MLP neurons of a small language model. Each row is named by its layer, matrix (down: output weights) and neuron, and shows model dimensions 64-159. Each number is 128 + 32 x the weight over its row's rms, rounded and kept within 0 to 255. Numbers have three digits each.
A block is one neuron, or neurons of one layer that tend to fire together. After each block is what it responds to, as a language model described it from the Wikipedia text at the highest values.

L5.down335:158149123112120116124103112162131145111090219104089170140110161191137157088136122132115085175187101154136130137095118116096131082153110102137103131201108141154105140127151144091151183101134112089058089142103090109111113121141129169100153124144135144180130187101156132076154113149095098165
L5.down419:153085084149100096112133073125170144143147137124147106146117082093124093153137100155145241116073154196111070143147195113096135063168158100165077147126119114154158121136115069116156199130162150132143143141186142102134117134122186125119154124130106094174107130152159053093099174153133155162
L5.down902:132124175130133134105126147084137118117147126123152144118149143089133124087120167132141110186118093063127111151055127170114136133118143104135181145163190139050106148127044110121179120137164118111094059184078128144136127124146153113167101107163123126119116150182106160173142138137096102182
L5.down1085:145161155087129110186156090148130118177112139176168131100121159057144173192160125118128138104173084166136175159176198128156130091166104068100174230135085137086123144137141135146073142117121135086066126123183125118099100124170200118150106136177109152118102108138124141142138133112199135166
L5.down1216:136126103117179095183050124164183179068141107131181096121099045152101175163132164157141157159144156092193066050082147111070135161138136111068116089184116194143087140091126122161118112140148093115166118147137165150085097105123110133160168129114119162162178141139130091126147133093218155127
L5.down1457:093087120113068221136112124114109108129132120105104093150138147161098137125149151143159165126067099103115090085099127099176101153111146082101152143136098139123094138131122114073100177117101123099128167132184151098121101158122182141168182090092122112157167159108152098129089102105081143152
L5.down1496:105138092216088147066114149111121111132094174048162146136168133079119105146114095156181151150159116101174059094132078152095129156149134188171131107130113147181070089104108142123103127111127110105148120097107093177192136126121085172132104150122100138187125123119098163186109138168155106151
L5.down1885:099117143114123165123078143096189136135076158153212088123074172090110125120162167157109154121158113143125151094202124087095133124130116106145113114114139117135170105135102112139158076197113138087130118115098123164116109118118130115150105158146137137170141151125128095140124092133152151143
Table separators after counts. Pipe separators in wiki tables right after a raw number and before its percentage, mostly election result rows (votes, majority, informal votes), with weaker scattered hits on words in prose.

L6.down1256:116133151088122109128153191101175134114168148153125165073139170149155104169116120114126095119115124133136145155103098127145094181140147112098091128185139146144127129171126055126132101170061192084136085097102100082151100134137129205081123097120119084164119181117072075166105115074000115127
Passive "be" auxiliaries. Forms of "to be" (was, is, are, were, been, being) used as auxiliaries before a participle, mostly passives, as in "was relieved" and "were deployed"; also adverbs in that slot like "also" and "previously".

L5.down1:157137121118124158140136163154130133099117112100082116073064147175161059129121198144147106126165115108118116156100172083144104106139067102122105098107127135140137164153180152077141082163144136159089149167131116106187161134103141161152136119119140088128127100157107135127070091115179116151
L5.down158:130154101116128132103082159148114189157140106145124132103098170117145104092063100131142125101127112136099140122129087051151142102101123167149151124109178153185131137125117115131102103154090168136109102146115121128117127146130154097168155086110081146155183141110146140136111124105209157165
L5.down997:131166080160133089153179085099163150217145067134120166119113127150176155183105083109198135089092153088108120113113127119109152177171108138069137154148060124139132165103112079085138125157177119144025105092137165161141130061119111146177060122164142148165133113151150158192103119161068175102
L5.down1362:089100100107091065091116126158106145110162131121133134068144135108117181125175137119183093143081171130183136123178111144089084073100115159103154135116113147163186154100109191064076104137110121145165141159070095117139159128088106097114160164169067131170098170149125158089071132165097066121
L5.down1517:126107151165096068180120146104109152121148114144106149134117144152109144116107086127090135163173165097151121127149135119112129119125145113151128164105132147112161131114118110100105204140182108080182084165125203207140131074193131144170107171116109146173106124149064161147110098184081164131
L5.down1603:148155140141085144113082153095136107148138089146105155151105132125104099113120129130125183132106128090149141122110106160116164108122152123175157141086126094144169152138087103172189134148108132192124165130172109026141100074216172100197106124158088136103106118173141170152166099088114149145
L5.down2046:154140124128105127094159147139158115111154141097097140133124128138122171114186137157135135143146130153095138108110081166102162097153099148111191143137158122052096149160130099108141132128135136138084123081091136184167145144101100069109081088092139149162140160134144088138132156130123150091
L5.down2634:165117176106121121127119073152089163063104118180110107143155114162123104083104151103134117116118126067207153163094147109158108135078133118166090136132137115183172111186160158157132089087228114108143113106160146092082135077172116128075080152084064152175144098100075154188115126088158110102
Biographical sentence connectives. Function words and punctuation right after a person's name or birth details in biographies, such as and, was, is a, the comma.

L2.down62:113163168125159161139104141121141111138126107184144176081196175114136108169095134165039141073147164119100125110145124132127100096148146182092140149099120165145105131045137120051134170043162117176107192108139088138087107125111135240085158108128091159188110152156118153130106156149150127032
L2.down565:127099130104154129111114081152149115112136120166142168097148154122121071189075088128134163104138175097116157109170074085100111098177143140132153105149098138111108119099187135146104145105120084157128194181135114102219092106212112122096108058102158212095173117140068124135211153075110160103
L2.down1159:132116156204095098138102145120108159141119098143133140134067109121116114092156168183109150117151119119109125162174131127124099055156106125129109134095144107125126125093061100074141160066142158103081141153186124139149126075149111202113174062151127119155133098148173144130143159171114110114
L2.down1422:111112099113168117144136128087137142145109122171081152165115202164016169097102099146118168117130127138133135107089104175148167096136096172133156180056132138180113124091091138080102219106194074145109110115115195151103117106150092185104069164072190097109113116131101154142125082129162134161
L2.down1812:066081102156159176095130140127153131124147142150140129126085146114107125169141141088102145099135151170086157118120151094140151086128177188094096083085183078117164126073126144119112105071115091068129165126123112140084138107099165192171069111124112121116139192156144151145133123139187124089
L2.down1867:209091089178132148143075186102082088088116095107142079153163136125143096190149174194070088076087182158094132223109161208096119117121085151100128122083107085126135154110134085107119082191128119149130112068140150129129112135073153121186188096171176133160087142152144202170129198178140088129
L2.down2274:158115137118243147128131101107134074180139144167062127142123120138102133087121121214088147097110092167136180068109036137114165077115158158090091051088113065065120141083145108054115154120121117189123150176146182122131097138134084222143170106121112152173133073163117174183095124147149176051
L2.down2568:092192114138132104170052156098090122168105131158122115086131155152070083182134111206123184118157091136155166108124143108114130101146096129109110150155138157127114121031105114061116211086094079141102093104108124177072118098152131255090163123075154142142122112119075129108057133116096177092
Pre-verb "to" and modals. Infinitive "to" and modal auxiliaries right before a bare verb, after believed, intended, trying, allowing, e.g. believed to have, could raise, might have.

L2.down113:135164091047175133183197109120110125118097139143105059122161088109108166140137133125087156151106109093136134140142105134115187163127128163162088113159117131158147160191126103125175157123211134086086138165097122092114072132127155140175154063089158057134110125151134135108123142075095162190
L2.down137:178103163131152171226129200074143134118160093142128130101162114154078134113105169140106108110122137084141136163099143116111111140116157095120162152157212165134098097147137141077105138087050084097171145069114192127147062176142127096143188118108137104134151125100158131122095147107007084117
L2.down145:194099136123055139178178068138094158087067192183158178119086154085178177085139094141183109155097155099166063106177156125121090123166112071140110123125113139159173167076114083143171083130126083066125042111112150149106119108172119166163159137121164102125159166100083168153098118108060104164
L2.down198:111180176080150119121161159108129137102140107159122132148156117160089120143126090116082060102099111124146127174133032199109116118149153116105105126200139138141137170150086079127175100154103129149132120097135121107117127155087164155111130171083137091157164114110124193110118070130070091113
L2.down1058:172123089137122146147119164152144174147098160146042097148136158109042042090138143100165123135151109143113165124078113185119161164215211146101158162200169164085135152114154143141112091136046175113158089176114091162114159098127144128135087161106089137171124091098092192129116131111098114171
L2.down1272:191142148136168167134180112079138149142126171138131178125118138137133165126138125087144048153135103143119157185117161160094135198127083200137093159141151109163126146132110124158091142130157124157137066152120121101110058163097181141125136099141127181196094191133127131084095112125137101150
L2.down2591:098123084127144163115115116104119167144072081077108162109133142152084141115109118060163128168132094096111132163103117159096048152155146116070140111139155151137107120191053087123150106160068118155164145107129126095119117167155146140117154110144098124145092119160179105136153125097092123143
L2.down2701:128159147118152169058179071097083150151081143156070127126102177115120155101172101075101127150144107149169160180121139158162095118190118096121183074155138204104146157099150173145123129139175136128082139128101090060094168092163093174168129125128126127155186118130108186118073110188111121075
Predicate start after subject. Either a copula (were, are, was) right after a noun-phrase subject, or the word right after it (not, also, now, probably, one of).

L6.down410:135125155140137151166124153127077141147121163107099108118154114138134083158146132160131080148159145143181144145141136086089074099153188150125105136138141161164165116138125128147133121153106147127183124112112158133128104118154172100183053191108104124082182116146084138126093147166088122120
Before a person's name. Separators and title words just before a person's name: table pipes, list commas, "and", dashes, "Admiral" or "architect", e.g. "| John Popley", "Ball, Lara".

L2.down295:156154128130194172050128130164078088096127073135217088079108097154073074129106090155101090180135126111093107133096157159165062155101159136139100188103118116177183167182141152150104087146124181181134127106103184122142127103157089098108128126175126102087147101127123158158138137109092150166
L2.down322:162136114132133080119134175115147181177073162163195146146142090142114131123114172166129101089150168139108151125102131110129115113150176192134148140155137134084084135087079118131132092123126157105110132113148132105124122082095098155125144102149135195172096134102141127132105111144062109104
L2.down765:122096115161078186088121138158170164133131109129137137156151143102139147141108140142140110154134174106103169108119163089115155132132147173147080087097120058142148117174065141154136127143109161141159077109150113122108045150118149191111072139075151168093099153142130169175145137111085104086
L2.down870:177133122129115147141163118117099044122126147133148095179109067151102139161132147128148176136061064106111044102123161060200118068142169171209089123095168155168157166145179161121104128147116179099120129129114171133174123103163097162147148107137141112132150180152159129139142162165086150109
L2.down997:154124171103118133104143200123191146175128082139173108145139120147100111103094114126143157120149126125124089113122110132228114134172125143047109111143105135112127137136103164079110162159153112107126092092112177158129118163117108138110149130062105192118141091138146135169119142166133138111
L2.down1260:170153137109095137124078116111128113081109138160123184105126100161163162151131134071055206159167140154139128119092133115154088169156137158179122108148146110154143141166125161100122118173178113108062111155065147082193092091145113151161188120165148143112141146161182084150106132149103097134
L2.down2090:140125114153097098133119128135134161135116141170150128160123121123078069110065098156145179146163100180175120143140135124081143090123088133040136102102085148049123130169108142158083162152158160137118121166088158105153144077122121154148154144154178174146155113163101101062090080129083131090
L2.down2326:149141139144144125085118156161095110107138070182105173126120197146165075113177144147169194124089080120132140142104149157114129064115120171136106100136113075154166172105075139134106156070110152111168127130085149116152101136129143106071135147116187158130137091103138153152066131125132099150
Predicative indefinite article. The article a or an after copulas or "as", opening a descriptive noun phrase (is a mechanic, as a model), plus some words right after a or few.

L5.down105:092125154172162159157156152141125131165064106085145106180112097114120181145103147119180115125155127114091100088111119100101153130095139140130094127132119115112128143170088167149119178168107194089143125103166145189106136081107166138111077121107150103099127104112065113143089145192146138154
L5.down207:142168154127174157116185130129129165160149204143152200178144135169071156117149112099145149102139129087144187170160111147108168183139136167113107087215091108227167160126107122148147108133163154215157061111121147113072077142065111187163151182125112172164156141149154070119119130146103155107
L5.down967:090145179080157109170094151138154184085120184124212086136056188072159141159179167148074150102155124091142128147120135116141096156119166126147158102162089151148132161198107089101089126094134130113139161091110124124157142114091121111097140154084154127124194104201110125170123113147100128191
L5.down2184:143082138096129093215170160082121096121168168183161167111167117192178109176097165168180099113097188087123133143135159118138116156106125185165080159078098109129101086094086101127123105142136127095155143154143133109086144154094156185147125085142159154189134150118083110140197156122081103040
L5.down2243:183096170149116151182150131082155146160128084154194158108103119158136168149135129124181112128144180137149182160098118122108113120104121156143113043076130109135106146186143134199116139116095110137104082089146159136078113111128107126131124214106141090144130129163112138113170109170198176192
L5.down2274:116122171149111151095172101087217166160134178142152156084194163135072109150119173130142112100114147162097134103161143084120150137088169113191155121109139113103175107153100163087138117139147152169167119127130095105140117160081136110115104218095164141129133077140067072134136116056228115069
L5.down2486:151124093126105160077137114087199115130113200125233194142133104135122161117198126110065113115124167124091133140067138160087144111135117081112168140148116212156130146126093083136169086180102155171153123130192112146078129156194123125136121110102128046130133113163104119131112136136151103081
L5.down2499:126169124115143175107140160145078162124137159167124145177104158147137088084139117141132200098102188167160093086171139102121186118165196095088139172143111071164176129082141147135095144071140100149152123138124150159169171144164167151136105080100077159126112136145094130078149208140111142152
Indefinite article "a". The indefinite article a or A in running English prose, usually after a preposition or verb, as in at a time, builds a house, and a half.

L6.down668:156123154102108122132142135052132177150128160136177104080086106112108095139134087145070150157154065169121202184153146204162121184144086162149120145157118102175122121114112089015159117138100152168106193113102146145104128137114192163145130142172156099135108152165061146094092090140106124115
Where or how time was spent. Verbs and time nouns in biographies that lead into a place, role or duration, e.g. resides, served, spending the season, four years.

L5.down885:173066108166146149142075166139127109109160174144121108156132153097119144187127094150142078130149088113095126085096118104183211124159158118166123184174146159109152098131142173118153148071105151144158088152051198190144138122158161064110157152120099122128203170109144153164098170155162184158
L5.down937:071155143151173175117111106141205164140138098092084078126127147199153121076134115100144106141090136046191116137139150192093159143111115150124100169111181107151217146156163140079093046094153113139118083127131191105183141144164102092156160093159117152124121103101076135143120172085056156119
L5.down1445:111112119121118165091120093166087126131145144141113116172073087145144134100169148121154170162113092106165047169153160086103131159092108200154127125101150140152126158110130194074129083161153070165121199125112137151152167171091137147094076134157167128142127137091108137157126133153153143132
L5.down1624:151087084122117131180124141163125119092254084182158192108096152091091127201089138124114136160102167120098065046102116134104192162146153135120130163110120114143105075157165155102134141076142165105124185134103136159109146098134109116085218128131126169090118075081163087158104138121077111126
L5.down1760:102109116180121182159222125167153149157111149080168165096143093137108130170135134171113113192091143128145192098178121191129113170108105159191113179079073127132072121121058117167189156130093133099168134176186124128076121125158135146116134104113059108135165128102085176153139118095120155133
L5.down1792:127144169167125113127186120193165149166153126117132144133096084146119170183144132096128119073119179112105181143149189183130150148127137126131099169151148121120088126117125156144131083087131082147120129148151093144115054104165173080148124115127145038186173145120159128110142111159117063075
L5.down2347:130073142173123115127163165171151097090170117197144111175129162065155149184132137120060093121105156137163116097125151130162100175104091164084164104126149079112123105152118153063147157092108179109125197103102146148180065138157088135141131142164150189117156139141125202139090167137107135079
L5.down2617:135072085088148158173121107133134160155093184165125142073144119143165119119127096115110143107120107176115065119115125136092112144131135122187173097069077085175116145118100122139112119143108077141091165150080115122159161132174115100080164125130084152193139128122139125134156091101084135153
Role verbs, MMA table rows. Pipe symbols starting rows in MMA fight record tables, plus predicate words stating a subject's role or activity, such as serves, played a central role, finished.

L2.down152:138146097176080188108145155109141117101134182110178112125149119128143141138176131096176091116096141151063112074098093113155141125176121121155159084100086099137107153144110131089187105142156186107159135039199113113114124140151123154160175136127172084114144141127159150093117125120090135116
L2.down1156:131072148133103107120140110088123139123123078161151108147125095182122135128118175168135160124129097109080124122143182106162119133110144147154105147150065083155106108150108161063159125101157139147132104068123098094147122154135089129122183133147065162113096137129093088126139152110000068075
L2.down1230:153165043163112147137099134143152091125072194111104119136150165130176160160140072083101113096151161132162087159084083148154158140137174132159088118148164142066130121119103146131148052133089137112131134116088133150192115112169181169079168205067114200112171105071153162099135087101053124128
L2.down1265:222129106146117119123145106143132124096090117150122110115157177131128173137110127179076093099114167113069098125091155092111124081106131150151079151148078100113130141150100124142177091144128140111171100154157125132117137133128148169075106132047148131154115093129127213113108105142107094103
L2.down1771:101180121105125147052094107111136063095138090090155128167108114120098131165188105168113189142117117187125153151141155139175151098137104092109090096174125085116145043180144181146102136169156157126111112150126092097143092151195174117142159093124134188133110122160130126202149111086161128117
L2.down1977:194129074178108111155108168127103177129089087155130102130139131157139171111083196145142109126088167147107133121144140095095150138186156114118122112126099139114113136209085114143183107125138115127131108109070130085173136146140115109087175098115156087079160131105143164142146120079066070076
L2.down2291:134135153080145101153064115137152083114115129116079117106079117150134141100165162115174158165075072060115129153174166145127144099115162159144078110145086161074151108138121108151115242144126139160123128125105105087126093176170139099144102145143168118094070108140154084119114120095147139082
L2.down2801:134135134153142122094118069087140132152135084078176171034194160132143144179138122171134121089157130104122129119114168131148154097149163097148095187113094105134101140111168157164114123188060113106175061161149099166162108186108087066070164154181132117077098122080192080119149126157121155137
Main verb after subject. The finite verb or auxiliary right after a sentence's subject (pronoun or name) in narrative prose, such as had, was, ran, returned.

L5.down196:091125181115176086155124110143142097114132114222112150090128142126147131149094108125142140135112161170127152145155101180066165100180161152065122157079157125172200121074171140130142123125142119100029113131122137102129101143168108129131141205091157117128089073087102081097145109103143109145
L5.down531:129138109120126120155095144152117133200146108144147112126137210151205123155093133136114110100128151171097102160157107158160163112176140107181161161134102103088131096048139106059162126064130097155151103173114081126109113089086112130084178135079129151103101097124131095037127129133202129106
L5.down655:174149145143192123172122164171181114170144099093124112153099106132134133029102194173169153146143131114127133136149096137135086169146056170149149136120111127132183113145158204106180133112127091096117122088107108119171141149086173178121088109104062098128098075106094138023134120120153097137
L5.down908:137121139167111166110180102148123083133143186136100097116134146130167077144058189103102132150168131161107117160170147166179160149183120060182108146145048124130139047110116122133105062077110120119167142117142127073150182145164162102147193101162099162164186065100094121126185126201169139106
L5.down1265:078107172160102083197142133140142102114133140108128077096135103132187191111173075099124066096109133178143175100156125150147142151059155136136177140169101079129092116117100109179090132119158149098101105101101124118106150132162130153109153224093161072174144178038141144085135119037097100044
L5.down1855:144143139138159122148025139103132161138104141120093119066157117165150090143050130147123120118143083129090098131136159125130130103093170141102173132107159145073092092049077127043134143070177115139115161172120086102116158109173126182162151103106124130089128067114111159094142108085105132093
L5.down2169:106147158131139114113139154222127122150128153078097111128169139109130130123116099189102114118121120135086160094160106139115097119162169115200163140132122160083130190066074145139165100128085162218081101161155100158152167159138178141112065108174127116116119095139115176076090111107136149150
L5.down2224:159154111171114094142060096178156149120117119170133156107085127139171059117089084154114181134155134134077085199090136112142138134104193117163160145137132146195077138165102154110133112120138088064165170137193097121145121127150135088145156119120155160117104138117094112090143139145126121127
Verb-infinitive slot. Words right before a bare verb, mostly infinitive to after purpose or intent phrases (in order to, attempting to, wanting to), also modals and not.

L5.down232:159112059148109097145127145139076107153125103085142152112114113148169128107087179160152083165186119091091152144171090192155088128084109159175069189126173106128130135100093113104158193113139170049165123110119139076118137106137107093132084040153079094076200116104132144099141138164121123080
L5.down761:150143154123136088165080117150126120116131115122130101087092039151147116136112133148154150118093139115136085154115125175095081130064125130165129120170091135205208069171114168120161081166132152091167113118172120104148081106105095137078132102079126147144151126127109103091091122085000118136
L5.down952:165145147110140093166167181141091124150153169146137132155175126133128163112117131155104080139131148148154125173156081166116095131139141196129163111169123111156177120103106071123094133148119106052140124157148156144166061141126124100102153174157139056139135174180140132116119079116105148131
L5.down1092:100124124099125145154167137139150094108142060095101114134122142129125211038152137160163118122145164128089104160142138094097086126104081135134180112154135089087108136026110157147137128142113127144149070098153100095120125087102156096081079138129191082096165109145155131152117186094118108121
L5.down1350:138148126091128167148172137095140131080102122082154126058120094184126126117090105103083124117143113176198148114158145069102091100155140160122157095155118168130102136103059131140100171081092104136122182122068151086155153075131163143135136135130123120080122117121179111096178158101073148140
L5.down1408:104181169129111140079116102128129174188200163148143078142133132111190125101097057088102144181138059073148159088153144127111108158109122138171198165110104119155102164149090096097137164108109124127171128142126097090135155165159111123118104140098132111157115156084163087160160105097093195142
L5.down1430:137078090122161125126095131144103052134174111177116092137082113115175101136124111144109160123151048144195140179157100103138097216087181153148162135141152116101139104117151104196164097144104136126161115150125141125155081171119079168054103104106123126123098155126156141105086109127000174187
L5.down1708:066127136090137062084137122133151121115110107182114132158133086102145154117068100091113145144163119159134168103161126159168088113132102081159138121133159052145189096168129087127063113092091188149130134137131187086097186171081118135107082183180179127097090123120089143122152142148075174138
Before adjective or participle. Linking verbs, adverbs and conjunctions that come right before an adjective or past participle, such as is black, often funded, awkward and vaguely sensual.

L2.down939:132119103153100135102096126080106135162142080151150110066157153146094140127098134155191097191114127097183136135120109147101147110078184134090121149120135122167147135111135127158101178126165109145123163034088097190133139174147150128126106088150140180100100179086167175124104065180116133110
L2.down1068:114144101111133073141152174148113115117130130123126140125144148154189110084144131165164132114060112127158124140174115160135220077125131114150154168100093141129139051120191095189072108149088116090122130110086138151143144097134114136120164097133133124107157136041165046145144174183163174122
L2.down1079:125156124156083085106092102054153093196125124138101083132140143141162122133067111107217116098176079084171122165157125136127143159172118102103127139171131112149138121112136129112101143105163163106125101115075128097121136168165161115170152147101102164090116123099126112150095074134131123124
L2.down1166:133125158188095144149169143137134103162134192173119135075143075117188146072138124146116090087119162133083181136104174126129113082181176038145162143083120118093163098104123101139096145120179164103112133149093128112136140107068152152148124076136102161142143102077099199141120118164185112076
L2.down1729:148088188129118144102109101144190092089114134110161181122118121111093098111141087109144106095126130149164100148118069169129169129153126048135152117108147111137102140116156171105136176071120097090096124127140167180165097092145132116134170176119150081096143109117136093098107133152058082146
L2.down1942:165203108069162131151192149100177093145124116151138135125112172061095153128169154140146109091168153111143165115113102118184101169143134135155111198146177110081173133156122120155114098168164135148115094072079182087152121126132118039184048093113102107096165142114154100123081123102140112063
L2.down2275:079078093155144099074098138168153145153127149178044131137154122122126087078084133121097156111144115127117104118170216133129123132156065124087132052080086065079081162142105089172110154134123163142137148192169120119128136091091141116164136129121127125094070188100157109093129092166140182077
L2.down2357:164113156120090137113161157136137094168115174154087165047119116078150149095142106122180116103121138126133141117156196137176163092138122151175118084070096098085140150151100119068088145129138159193072154163113105099083079132139152080129124113150119126107070148133143143176149133159093057134
After-name parenthetical start. The token right after a person or place name, opening its details, such as "(" before dates or roles, "in", or a comma.

L5.down79:140121065134146194119125173152125125105126119170107112158125132133134076160131091155130116105108157122106176132170115143103112146120082158121101120110125152091113169067123112093079147097172088089125134126099106105130174112133113117126126175121235138125108155076074144090155070068131137125
L5.down115:048165072144136148118171098117103086141141108190134102164106129083086081150147149156124100079174147117160092091138138128096106152213174146125141141109142171150139165140131062132102086200134165150108147093103084131089161129113142133181116175105145148102146102099076145150140072140147170098
L5.down443:189104119192124136120159151169098131077084086147055103097097134115146154139142097098088178151138040145095126167141184135106129157079112156123114091145134087116165159106136163153177152087154134154114124096101158167111149102102143146128125112113094152095164119139083119175089121099069109136
L5.down563:171148146200093100154154143106110153140127125122129098061131069077135084111075099062066139125157111179127193138139198078178141133131121123128140151176104129176138012070121177090145169180136153115153111144164102170181093116165138151116178091172073166140100148166119099150161157060150165146
L5.down1210:144143108163149070110118121111132158123140050141088093159096158108103141115127134154125133079156203103149109095090116133113112141111086163112164118146173114129121127144082104066155123159172154116108136148126132179132116095108120113189152141153174100065155102097149079166060154139063146115
L5.down1721:204112135167076167082137137120100133148112138078077178161089145123126108094159116160146076107167116192151177142156151115142123086091109121089111070098173122173075044125204065139064176099093116063135092116148156093148148091120118135142132234141144120165210137137162128145120132130093106094
L5.down2031:112111110148117085134149146156105138099112093121134125087152112101161135156113097155104082134128126172100121133074165121190205101103109126123075119080123058153137112128123139211099129116163136099121098079150119145116133178095115086074039122180165107112125114151141118086115170195214163120
L5.down2578:162088156124109141136152143120098130159123087155081092114147127077135127146116166114134120109089142112123189153134156174100116075144142117155191132144075160077157150075143179138133153171118126169124125141117137176132094152132109123151127159086091175164069195195147124155146154140136171113
Repeated-name continuation tokens. Word pieces mid-way through names or phrases already seen earlier in the text, often in tables, e.g. Ou-att-ara, Jumb-o, El-ko.

L6.down2686:112139142118133161134147122155100121137122123064093149132121093141166119104095109096126169122160172085128148107180108150129189165145114089148070174128192090095137126143150151146152205116090149158158079077148138092134162099134086136125139143106153143135123116079081154130100121115120088128
Mid-word pieces of repeated names. Inner subword pieces of proper names already seen earlier in the text, often foreign names in tables or lists, e.g. Q-ar-abağ, Lord Ah-riman, Port-ad-own.

L2.down464:182102113068155138143083045171092131158094160154128219115137178144141117135151096095181104166120163110097127161141118138120157135081108110133132124167113198071121073121128153183108119064087186104153163132077142131090112118132158157115124151081144147089210133125183085160170131060166114102
L2.down465:117101166126131129109164142114174090112081067141109136137036185121121151110140100158134142132157121102088124141115173192147056113131151046124107172146119090075129116133070172133159073085153134168106154136146113085097089114121104153103167109118139138144135112119136144138161163089130134144
L2.down567:107097135089115122111154168184150169050118135157084146132120146101142094147129164146142156180115155123135149082184125157175141139147163135076154087120147068101138103169156129119180173079136136137075081194100135140104151088133148106094173096133149134081153191168097119151078078136131102134
L2.down1059:133074208108173100112188074079117224080124134116159129121116120081162119147174168147090124057106130128145114147090175189137162140097175137109136090137089184191148068169180133184127111124132101104140136099153121127139110138117117059136113147153172098169117159108091115076132124180077091100
L2.down1524:107074136173089130096106173189190193132167112118157112108186142071120086126135157087119158142196134086091162166145141150112099101099128158161134129130141183147117095156142166098066074162153144063109083146149165090188097107110131101121144162129116106132088096084126089175134136098184109143
L2.down1652:159141166186110142141134170106151171093147140175115142137140147091154082101102134119108152123133073183087154113094162116131099133178122057096058149143065104092069112130142189108088126054145170160136110077118155100151131166116157095147181097135154105090113162126149120141145153151162148127
L2.down1658:152064152108206102146149111179180158127184082177131109116144156126173148124114166164102128195080132183123146179092149174119175146093106110125080118090081117185154108219147104130144123157097106143147125100144113119106115104052150102169094121136115125105079183099162123169174156129093196108
L2.down2049:143138131102144095164185079092171060118104137156189110134117115113159119148125157148113097112142144114217120135100162141121111124155142159057086163103082048152065162150146108096122140125149119188141113154110097138110144127128140106165077166133116185199115160049140135103138135175032132161
Mid-word name completions. Continuation word pieces inside multi-token proper names, mostly surnames and places (Sand-oval, Hol-sey, Schul-z); also nouns right after "the" (plane, island, group).

L6.down1962:097134069177182121125157121158106144153145155141204101137120135138111145137183110082117155142128149127132163179120130139079032163093087108146150095130091139114155094105155082135146119148144115128117112075168104177148099109072155158119164170158141189121151117114120173126120194049145181127
Indefinite article "a". The article "a"/"A" starting a noun phrase in running prose, as in "is a member", "and a single engine", "for a sum"; sometimes a capital A opening a name.

L6.down1950:104161119184133160177173113161136117177164103128161119141229185133156118138098120154088120141106155166138114163177132124148158114138175164161173137115177135109131111072126043083121118067097139170122092169122075166081095092127160180141170190144127149087073137197099154096069166179208144171
Infinitive marker before verbs. The word to, and modals like would, can, will, placed just before a verb, marking purpose or intent: in order to, used to hire, would become.